python train.py --n_layer=19 --n_head=10 --n_kv_head=10 --norm_eps=1e-05 --parallel_block=false --init="normal" --optimizer="muon_variant" --lr=0.00683 --schedule="cos" --train_tokens=1073000000
MLP neurons of a small language model. Each row is named by its layer, matrix (gate and up: input weights) and neuron, and shows model dimensions 325-388. Each number is 128 + 24 x the weight over its row's rms, rounded and kept within 0 to 255. A neuron's up and down rows have the sign that makes its largest values positive.
A block is one neuron, or neurons of one layer that tend to fire together. Before each block is what it responds to, as a language model described it from the Wikipedia text at the highest values.

Description: Initials inside names
L9.gate1619 [110 110 114 147 101 107 172  91 140 163 130 143 130 134 107 119 162 108 139 117 114 155 170 145 114 115 136 135 173 146  92 108 125 124  81 145 125 134 129 119  84 173 141 133 122  85 110 103 152 121 134 154  85 100 162  98 102 138 175 105 124 113 144 153]
L9.up1619 [103  94 115 117  82 118 121 141 151 129  61 159 142 143 168 153 131 109 175 159  96 148 157  94 133 109 161 135 132 167 104 108 134 140 117 138 160 135 190 133 156 109 136 115 137 116 122 114 133 163 119 125 113 110 112 148 137 107 163  80 127 127 119 149]
L9.gate1679 [108 109 139 133  88 146 148 121 152 124 111 152 106 139 127 142 126 102 137 128 155 135 106 119 104 126 133 140 130 118 108 110 111  90 119  86 149 109 151 158 111  69 106 129 115 128 131 120 119 120 102 141 119 110 149 120 185  77 150 134  92 128  98 144]
L9.up1679 [117 129 122 105 130 149 115  90 129 114 125 105 142  86 144 160 140 159 106 128 125 119 114 126 104 116  96 138 131  95 141 106 134 123 155 126  99 102 104 144 162 130 107 114  57 183 140  99 165 115 123 148 140 107 128 160 137 132 142 126 134 159 136 163]

Description: Article-subject name start
L12.gate276 [122 100 126 111 136 106 138 112 120 187 125 110  99  91 134 141 135 115 108 102 124 107 151 138 132 109 178 122 140 175 163 200 119  81 172 122 125 129 101 118  92 121 152 110 119 105 105 103  74 143 141 129 131 155 157 116  85 160 141 147 125 126 118 112]
L12.up276 [131 136 115 143 174 124 128 170  92 120 148 106 121 155 152 136 106  92 139  93 121 111 161 140 144 126 149 130 155 135  89 132 158 118  97 174 141  94 104 116 109 120 103 145 142 142 106 152 115 109 155 113 102 112 130 109 101 156 111 125 156 141 121 119]
L12.gate295 [158 104 146 106  89 112 161 160 165 107 115  97 137 124 118 127 150 127 110 131  98 136 114 142 115  98 114 127 115 135 104 144 134 163 125 127 134 123  92 158 117 154 123 117 162 143  94 115  87 101 145 150 157 139 150 123 122 112 116 143 116 146 131 108]
L12.up295 [123 102 137 138 102 128 184 133 112 102  90 173 107  98 177 119 137 148 115  91 130  89 133 174 122  69 109 108  85 107 141 112 120 155 133 107 138 161 129 133 178 119 138 128 123 152  94 125 106 140 141 128 121 138 141 162 138 120 169 146  88 145 186 105]
L12.gate343 [106 147 166 135  99 130 166 123 146 156 137 107 147 133 124 129 120 147 125 115  84  99  94 136 172 176 113  72 155 131 148 195 127 133 176  93 140 158  98 160  84 120  97  80 130 185 131 147 139 142 139 130 143  82  84 123 127 119 124 157 129 126 134 125]
L12.up343 [105  93 162 111 151  88 133 140  92 140 120  68 125 137 152 130 125 110 139 140 119  81 148 150 114 124 165 119 148 141  83  94 124 121 127 137 162 110 103 137 148 150 129  89 125  92 118 119 107 133 147 173 134 150 119 106 124  99 107 124 134  69  65 111]
L12.gate517 [146 124 143 189 130 121 135 137 157 139 113 144  82 141  87 116 125 147  90 136  87  99 104 112 103 134 131 107 147 166 106 152 173 103 141 140 117 130 113 164  86 161 173 130 124  97  99  98 123 149 145 116 111 123 123 159 119 131 129 103 105 130 129 110]
L12.up517 [111 104 125 147 157 112 135 144 111 176 129 117 117 146 148 118 111  84  96 101 129 143 145 119  97 139 120 156 131 118  90 174 151 119 134 135 133 127 133 107 106 116 158 123 122  83  97 142 127 124 139 162 114 107 136 125 139 106 115 128 116 128 141  81]
L12.gate1112 [139  90  96 109 106 142 172 146 143 132 124 161 144 122 102 118 112  88 106 154  95 134 118 197 146 158 112 137 119 121 115  98  99 158 135 170  65 126 107 159 117 107 156 128 134 123 124 152 133  99 161 102 186 108 159 131 153 139 148 126 122  82 137 129]
L12.up1112 [136 129 180  46 134 124 161 144 145 127 166 113 133 139 143 133 164 133 121 131 162 160 107 129  74  71 146 160 136 130 118  98 147 118 183 138 151 143  80 161 115 159  81  95  77 110  89 132  88 117 153 139 123 159 166 129 156 153 142 152 143 108  96 105]
L12.gate1161 [154 119 142 166 107 172 119 146 128 112 158 113 107 115 146 136  98  97 177 102 111 101  94 153 127  53 130 144 125 135 127 105 118 121 124 182 119 124  62 135 143 154 137 154 135 124  85 145 130  98 178 162 141 101 165 142 153 120  93 176 102 139 160 148]
L12.up1161 [107 129 141 154 121 121 142 159 119 179 113 175 137 103 148 111 126 142 118 113 110 135 119 120 150 125 133 136 148 137 163 109 132  96 136 139 165 169 100 138 122 102 145  79 119 157 143 171 140 101 142 106 108 114 120  82 125 173 160 200 147 128 141 116]
L12.gate2281 [155 121 147 124 115 117 129 126 186 196 112 125 135 139 150 128 169  97 102 174 131 124 109 101 126 130 128  92 143 152 126 104 177 131 142 165 108 117 121 184 126 118 118 132 108  91  63 121  95  74  87 168 140 162 174 160 114 119 165 106  93 140 148 111]
L12.up2281 [131 129 176 139 100 172 100 118 178 119 112 128 144 146 127 112 118 126 107 136  99 154 132 126 107 150 155 125 144 130 115 138 155 127 124 171 136 129 145 156 107 116 156 149 116 141  79 134 114  74 158 132 169 160 177 162  97 119 136 157 115 117 107  98]
L12.gate2358 [137 115 140 107  96 146 150 114 128 125 134 114 128 109  95 127 153  96 119 117 109 144 131 176 110 148 115 108 109 106 140 107 161 119  99 159 149  91 127  97 126 107  99 122  95 133 134 119 140  90 121 152 150  89 148 141 158 129 121 148 104 147 127 164]
L12.up2358 [147  71 105 141  97 116 119 145 161 140 134 114 134 131 139  91 130  97 136 140 124 142 135 154 128 124 152 151 132 160 118 155 165 133 110 153 118 146 127 133 120 124 185 141  92 109 148 107  97 133 136 144 157 112 101 130 115 120 145 139 128 111 161 166]

Description: Abbreviation periods
L14.gate1227 [123 156 170 139 105 131 119 185 138 133 132 118 139 122 130 123 124  99  95 122 132 130 128 143 157 156 143 134 144 161  92 104 162 132 103 150 126 120 105 111 132 104 142 117 112 104 139 152 119 121 136 111  96  84 124 167 114  99 142 173 133 126 145 113]
L14.up1227 [113 126 132 130 137 116 143  97 114  88 105 120 125 128 120 120 115 110 105 147 114 133 138  71 106 145 101 156 155 138 160 171 134 152 133 146 140 113 142 136  58 140 130 104 151 100 114 112 167 126 142 164 156 162  94 133 120 127 120 109  86 207 114 133]
L14.gate1270 [118 107 134 135  98 135 147 121 131 102 117 160 117 122 135 118 143 115 140 129 125 124 108 137 131  89  96 122 118 157 123 158 105 139 129 152 141  93 153 110 114 140 118 136 163 161 159 137 136 100 127 134 118 171 106 128 143 159 152  88 117 132 135 123]
L14.up1270 [143 138 105 128 111  98 113 129 147 116 107  93 121 105 139 115 106 110 154 138 122 128 141 128 113  61 107 145 160 142 143 134 166  95 121 122  85 138 151 160 117 114  98 105 150  95 112 160 118 161 104 144 151 116 144 138  93 117 130 115 113 116 144 159]
L14.gate1383 [131 128 130 111 151 135 106 150 124 102 141 146 140  83 130 136 123 119 111 113 190 111  94 123  99 118 125 148 161 115 158 104 158 139 121 155 132 146 118 133 141 105 130 146 133 121 119 149 142 133 103 145 137 121 126 151 113 106 123 109 136 171 150 134]
L14.up1383 [157 126 148 112 171 120 150 129 110  76 107 108 117 136 128 106 113 159 126 160 139 149 135 138 134 121  98 129 181 140 198 135 131 135 134 139 156 106 143 147 112 155 111  99 130 113  81 130 175 139 174 147 137 146 128 132 120 133 105 145  97 155 113 128]
L14.gate1935 [111 138 114 109 157 148 134 130 113 114 126 150  69 157  76 132  89 116 110  96 137 140 136  81 154 120 128 120 128 131 128 106 162 143 158 108  80 149  88 129 131  73 103 136 143 122  96 155 115 111 159 220 138 125 115 139 106  87 128 155  97 132 156 133]
L14.up1935 [130  67 130 133  96 117 188 131 132  96 100 142 109 138 154 117 124 100 151 180 130 140 149 140 132  96  90 158 128 106 120 114 117 147 148  98 116 186 100 152 155 161 127 170 107 132 117 134 136 133 198 163 101 174 160 160  91 118 105  99  98 113 144 162]

Description: Surname word-piece continuations
L9.gate1622 [101 132 142 112 104 135 106 154 145 129 115 148 110 166 101 124 137  87 119 121 116 122  91 110  86 130 105 158 164 115 111 161 129 100 144 135 124 136  83 119 116 132 135 148 152 141 150 121  96 125 102 193 116 129 116 111 114 107 155 119 157 141 150 158]
L9.up1622 [134 123 121 113  72 151 155 147 139 190 102 128  97 168  93 115 120 139 132 138 148 124  97 148 100 131 131 147 139 143 157 148 142 105 146 126 136 155  73 131 149 141 123 137 139 107  93 125 135 120 116 150  64 123 140 173 139 104 183 112 184 133 114 111]
L9.gate1712 [119  79 153 140  82 107 142 132 116 136 159 126 147 151 129 164  75 133  91 176 138 121  97  95 109 146 142 150 142 135 137 130 132  93 158 140 144 131 129  92  98 129 112 149 120 138  91 121 108  96 116 176 117 148 134 152 121 116 156 119  71 134 104 130]
L9.up1712 [126 150 124 161 166 179 100 119 148 168 162 116 117 132 125 141 142 111 108 143 144 106 119 120 149 135 155 101 147 137 149 140 119 149 144 155 138 118 118 183 128 125 133 108  80 102 127 147 165 124 153 138 109  88 167 167 128 132 102 112 133 122 131  69]

Description: Capitalized initial word-pieces
L14.gate81 [146 124 149 137 124 101 127 123 143  84 131 159 182 127 149 152 107 156 100 144  82 138 107 116 123 110 144 113 118 144 153 137 138 125 156 155 153 135 111 113  89 127 130 132 130 127 126  88 137 103 175 111 195 135 126 116  86 114 162 160 163 137 119  92]
L14.up81 [ 96 151 172 102 111  77 129 157 160 142 121 101 141 142 165 101  83 106 157 166 141 107 185 139 119 169 117 129 112 147 143 140 120 148  98 148 128 140 117 160 133  98 155 130  95 128 162 123 131 106 108  77 120 108 136 101 155 111 137 154 100 119 157 152]
L14.gate1878 [152 113 138 130 158 156 136 143 114  96 117 152 102 155 136 146 110 124 121 100 155 140 134 151 138 120 120  89 111  95 145  93 137 107 163 115 160 177 138  97 133 172 124 132 105 150 175 127 154 113 120 150 139 147 131 145 164  98 130 133 138 120 110 163]
L14.up1878 [134 117 141 139 123 124  89 155 128 113 147 133 119 137 132 152 136 137 141  84 121 134 140 127 169  66 105 182 125  59 161 134 131 110 169 136 166 137 142 132 126 183 166 102 148 154 180 138 122 142 100 152 144 125 106 137 132 144 116 105 100 131 154 108]
L14.gate2094 [131  96 133 134 157 129  97 104 159 158  83 160 131 136 125 104 123 191 108 139 111 103 132 169 129 118 104 116 116 120 120 140 147  82 120  88 118 150 132 152 139 121 142 173  86 138 125 113 123 125  94 141 101 134 118 149 125 150 131 138 124 120 131 152]
L14.up2094 [ 88 105 136 140 139 109 118 128 132 110 121 117 105 158 129 133 139 125 126  99 135 155 102 129 126 139 106 116 154 132 103 128 124 167  95 122 107 121 114 134 144 183 172 101 124 126 129  78 142 114 118 171 111 156 121 130 120 122 132 158 141 108 142 125]
L14.gate2258 [100 135 184  95 139 131 116 146  85 136 105 116  85 129 120 107 133 104 146 112 137 135 105 104 112  98 142 125 164 143 127 150 134 106 139 138 119 122 146 156 112  91  93 126 127 127 133 101 127 113 141  94 135 111 129 163 127  98 109 102 135 134  95 140]
L14.up2258 [111 119 126 151 149 104 165 126 103 109 133 123 133 160 127 112 141 128 137 153 134 130  88  97 138 146 110 130 109 120 123 122 142  94 121 145 105 121 132 147 121  73 149 131 111 129 125 100 103 145 160  74 131 162 165  84  98 152  86 128 150 121 149 112]

Description: Mid-word fragments in proper nouns
L12.gate39 [ 93 148 135 120 140  89 189 134  98 136 118 197  99 137  93 136 126 115 134 108 135 123 129 129 125 100  84 108 150 117 124 130 161 143 113 143  99 120 161 116  90  76 115 108  99  97 115 160 159 132 166 150  93 165 130 143 130 121 124 123  87  95 150 114]
L12.up39 [108 110  98  93  97 139 144  98 136 141 146 141 186 125 102 122 150 165 111 141 136 135 143 140 119 146 168  94 143  98 115 145 119 128 123 174 149 107 116 127 158 158 152 107 121 142 102 129  73 106  98 134 102 143  99 110 127 141 145  84  94 159  96  66]
L12.gate49 [140 106 135 126 110 152  98 104 141 101 155 139 156 119 125 144 159 150 124  88 124  85 116  98 165 104 138 115 107 129 161 118 130 119 140  82 134 112 119  91 109 174 121 122 146  63 158 123  94 108 119 136 123 148 130 141 186 141 153 134 112 113 142 106]
L12.up49 [164 123 111 121 112 110  84 128 144 146 127 108 114 138 147 130 109 108 100 135 123 139 139 127 116 134  91 134 169 114 149  95 113 134 104 122 137 126 130 134 114 104 107 138 143 155 129 176  83 129 134 145 151 126 152 109 117  95 174 162 152 147 120 143]
L12.gate183 [115 189 162 142 119 133 122 101 113 169 150 116 120 137 122 182 119 155 126 105 122 158 133 139 174 121 112 183 140 124 148 145  94 151 107 121 109  84 127 111 129 142 108  85 167 124 182 133 193 141 153 149 132 121 131 132 116 144 110 162  97 146 160 167]
L12.up183 [142 141 129  98 162 156 118 141 190 128 159 130 142 105 126 136 117 109 104 143 148 101 117 154 157  89 111 135 130 115 159 113  84 159 130 127 104 122 139 136 150 147 118 143 104 147  83 118 133 109 142 124 126  75 100 141 141 151  96 132 123 132  91 152]
L12.gate781 [172 153 153  89 121 159 133 166 124  92 180 165 159  97 139 145 122 105  91 139 115 101 111 165 148 144 167 108 155 162 140 153 128 109  85 141 124 109 114 137 127 121 140 109 154 113 134 151 121  93 165 162 111  93 116 152 141 132 100 136 187 124 145 128]
L12.up781 [158 127 162  74 107 132  98 166 142  45 167 132 155 165 102 166 134 139 125 172 123  89 134 112 125 172 141 148 147 126 123 133 111 136 106 105 134 149 124 139  78 169 112 109 144 140 172 120 114 150 116 158 111 115  90 108 129 147 128 157 111 150 118  76]
L12.gate1074 [107 125 137 110  94 128 145 112 142 127 150 100 138 126 150 144 144 126 100 161 114 120 151 168 125 111 116 132 104 153 135  77 128 124 131  95 128 137 133 120  97 181  89 123 175 143 117 135 119 147 109 142 167  99 135 149 173 132 128 124  87 177 128 153]
L12.up1074 [138 106 127 101 159 148 143 147 134 132 121 126 113 110 140 121 120 154 143 143 105 114 103  90  95  99 161 164  88 131 112 143 143 133 102 113 159 109 129  87 114 127 138 138 103 127 161 169  88 135 153 132 158 170 154 105 126 151 106 165 170 133 154 133]
L12.gate1187 [118 113 130  99 122 135  90 142 143 121 113  94  98 148 117 149 125 141  95 126 120 143 130 116 109 128 126 161 116 107 137 156  85 133 108 101 121  97 126 114 133 175 151 145 179  75 108 125 164 129 114 103 105  88 164 149 128  90  79 133 125 148  98 168]
L12.up1187 [137 142 155  49 149 182  95 126 106 132 146 138 179 102  93 145 126 116 115 108 124 107 110 141 137 108 130 169 116 135 124  73 139 122 102 130 105 143 131 136 154  91  93  94 109 161 150  94 126 132 168 142 140 100  85 115 108 109 105 139 174 123 159  81]
L12.gate1521 [115  92 155 111 143 189 144 124  91 107 148 125 160 128 116 123 111 122 120 100 136 118 124 156 129 140 134 138  98 110 122  78 142  97 106 128 166 146 118 137 127 139 160 147  73 172  88 112 112 136 165 173 136  85 123  93 126 162 121 111 151 135 104 138]
L12.up1521 [157  92 119 101 129 151  90 147 124 104 115 147 149 171 106 129  90  96  90 129 107 114 103 162 154 126 114  98 140 123 114 120 145  82 194 126 136  91 147 160 156  95 141 128 129 182 141 110 120 138 175 128 121  92  95 121 179 121 157 112 131 141 110 105]
L12.gate1997 [155 133 123 114 104 162 174 130  99 111 168 107  99 150 123 108 118 105 134 172 133  98 137 141 121 100 122 115 129 117 178 164 127 125 130 131 127 117 105 159 130 141 133 109 147 122 108 114 158 134 152 122 106 116 142 135 134 170 130 105 144 140 100 142]
L12.up1997 [161 159 103 169 133 113 144 130 111 153 116  87 120 129  89 126 132  85 160 178 120 138 125 160 114 150 164 140 136 152  99  95 140 124 101 162 143 116 103 112 153 148 123 102 133 113 121 136 113 164 124 132 117 123 173 160 115 169 111 100 161 129 131  94]

Description: Mid-name initials and pieces
L12.gate707 [123 155  96 137  98 148 136 159 167 160 139 129 122 154 115 165 109 161  91  95 124 117 109 131 119 119 102 130 128 154 132 169 122  98 118 120 174 123 137 118 140 118  97 121 139 116 117 123 121 117 164 151 139 139 126 126 138  99 128 140 104 126 133  99]
L12.up707 [151 164 145 132 148 107 147 114 149 152 102 132 100 145 124 155 132 142 114 145 144 116 129 141 154 147 132 124 124 126  83 125  98 108 126 143 121 195 158 139 114 145 120 106  84 119  91 158 135 105 125 114 100 144 149 100 157 154 106 134 141 117 112 148]
L12.gate996 [158 139 117  93 133  78 122 120 147 131 139 129 110 172 108 131 142 140 135 131 124  83 105 118  73 118 120 145 163 159 107 144 129 146 147  89 122 154  71 112 159 131  94 128 128 136 123 105  65 120  91 135  88  80 119 102 138 135  95 100 136 155 134  85]
L12.up996 [111 127 126 116 105 158 100 160 137 119  91 123 121 102 108 146 132 147 116 121 114 140  98 133 136 164 115 112 142  83 123 144 149  71 126 147 166 112 124 139  80 190 128 107 100 130 128 125 133 133 122 124 102 177 129 159 113 120 123 130 108 122 114 141]
L12.gate1120 [139  91 173  96 116  68 154 118 140  96  98 157 160 109 128 126 138 150 127 145 100 175 127 134 137 141 100 147 131 143 126 126 152 111 128 135 114 129 107 130 144 163 125 158 133 147 152 105 191  76 125 158  95 103 109 129 104 121 119 104 112 121 144  79]
L12.up1120 [152 107 118 108 112 120 153  97 107 126 143 113  74 144 124 109  81 150 100 142 120  96 113 104 106 157 124 143 115 131 139 145 121 134 113 109 119  83 129 134 135 130 108 117 128 118 140 100 109 127 170 129 160 111 126 133 133  99 151 145 116 106 129 146]
L12.gate1472 [ 72  91  92 120 126 125 117 115 104 152 116 126  68 154 101 129  94 109 117 127 132 129 107 145 150 118 173 118 144  93  96 130 125 180 118 103 102 151 160 157 148  81 111 124 131 132 182  94  54 135 100 107 120 142 141 126 152 151 176 122 142 173 145 147]
L12.up1472 [116 136 139 113 136 118 120 119 120 151  88 122 125 115 128 100 114 138  97 127 125  95 114 125 112 105 111 164  93 119 109 118 155 139 163 129 150 132 103 124 142 174 122 157  90 123 143 142 120 123 111 120 136 143 150 134 140 142 123  84 145 119 156 125]
L12.gate1862 [111 165 120  73 123 119 147 105 120 156 129 170 158 113 163  81 118  98 105 132 141 146 105 108  84 144 131 126 116 154 164 155 152 131 162 107 157  97 124 128 107 151 117 119 144  72 125 143  82 148 167 143 151 110 167 144 118 116 123 140 113  99 125 129]
L12.up1862 [109  89 146 116 117 121 128 116 157  88 155 142 128 105 167 153 131 135 140  99 132 128  98 141 138  95 131 161 114 166 137  77 124 139 135 117 129 127  80 136 106 153 128 133 113 142 165 142 145 162  74  96 128  62 157 116 126 125 131 147 129 153 176 102]
L12.gate1943 [160 146 128 121 145 156 163  74 110 158 112 160 148 164 105  83  84  98 160 149 104 104 106 140  93 121  96 143  84 114 140 132  93 154 128 147 122 124 138 124 131 111  95 136  97 194 115 120 157 127  94 164 137 132 102  97 140 169 135 143 132 133 129 103]
L12.up1943 [181 117 119  93  69 144 128 128 111 101  96 153 140 129 150 113 111 112 152 128 159 145 118 118 128 113 145 114 127 128 166 144 113 130 159 145 117  94 103 107 169 167 125 140 103 121  89 120 124 144 105 150 155 154 148 119 167 140 102 129 149 126 118 120]
L12.gate2407 [136 145 135 143 107 112 156 147 125  98  55 122 124 128 142 117 151 112 137 100 152 127  99 178 137 124 136 140 155 103 122 122 109 131 105 144 146 127  81 183 171 109 118 118 124 113 138 142 139 126 138 132  95 100 137 104 119 111 139 116 117 173 150 173]
L12.up2407 [122 125 151 103 140 134 118 112  77 105  91 147 117 152 145 125 150 140 123 131 123 131  81 125 135 103 141 116 115 145 148 153 125 162 142 106 154 122 118 117 154 176 160 121 140 154 140 160  94 115 134 145 153 156 172 126 127  85 160 119 162 127 105 122]
L12.gate2429 [143  99 141  94  93 123 134 102 117 130 113 138 130  93 117 155 163 176 155  95 127 157 100 163  81 137 146 126 129 120 148 145 132 131 136 131 103 133 130 163 127 126 123 134 120 161 142 138 150 104 126 101 141 135 128 169 141 138 166  90 129 112 198 111]
L12.up2429 [104 123 127 139 117 140 153 134 132 131 130 147 136 104  98 174 108 141 164 144 139 156 119 183 118 147 110 157 133 151  93 130 167 139 102 134 127  65 162 131 117  91 133 111  99 100 102 120  80 113 111 112 143 132 122 155 137 143 134 138 131 123 138 156]

Description: Name before surname
L14.gate12 [122 107 110  97 152 128 123 109 117 146 132 147 120 138 133 116  74 134 107 102 111 100 126 137 141 111 122 137 108 172 106 134 137 169  91 106 160 153 168 115 125 173 145  55  92 146 113 147 123 112 156 138  78  85 142 132 149 151 122 111 137 146 105 132]
L14.up12 [104 131 138 116 149 129 130  85 133 128 139 109 124 122  99 147 132 119 139 182 128 102 103 136 113 106 132 120 108 114 113 129 109 150 154 100 142 127 134 145 128 127 120  99 151 163 120 115  82 128 158 133 113 122 127 113 147 117 112  61 115 128 109  85]
L14.gate99 [126 115 177 104 111 122 123 120 127 116  95  88 119 142 121 140 126 106  99 138 129 109  37 121 108 132 125 163 117 126 164 136 154 133  94  79 161 162 113 146 122 183 138 101 140 106 130 117  85  97 120  89 112 110 137 123 182  96 137 111 134 123 187 146]
L14.up99 [117  95 136 141 130 142 142  95  98 109 128 153  92 148 110 144 119 148 101  90 137 115  94 153 132 115 161 147 142 143 152 136 133 147  74 137 161 154  46 161 113 153 152 169 109 126 114 191 143 103 131 122 126 107 171 112 144 133 143 104 127 120  98 147]
L14.gate997 [129  84 119 121 146 119 107 100 164  75 100  87 125 137 155 137 135 151 119 151 148 100 104 119  90 122 128 109 128 146 170 131 153 111 123  89 118 140  84 150 128 141 147  82 156 170 138 147 158 120 145 142 146 101 136 137 158 124 116 124 138 170 110 135]
L14.up997 [115 120 148 137 141  94 153 104 169 137 111 143 127 136 127 155  90 159  87 118 161 126 122  97  84 172 164 133 129 144  82 161 120 133 114  86 190 123 139 134 145 124 161  98 139 157 136  90 121 160 104 125  80 115 163 120 110 135 128 115 145 153 127 116]
L14.gate2103 [138 119 136  97  91 139 127  96 145 157 132 128 153 159 107  86 108 148 135 112 153 122 111 124 106  90 137 150 160 122 146 160 145 143 131 111 140 189 119 145 119  78 115  86 117 123 106 127  88 119 142 164  98  92  92  76 147 105 147 116 133 121 133 179]
L14.up2103 [129 171 188 120 154 124 118  95  95 118 160 113 173 162 123 110 168 105 152 137 194 134 124  90 100 179  92 103 147 126 147 122 138 100  91 105 137 138 113 128 159 159 163 114 135 122  96 108 130 124  96 134  91 146 134 151  97 153 131 126 140 131 153 149]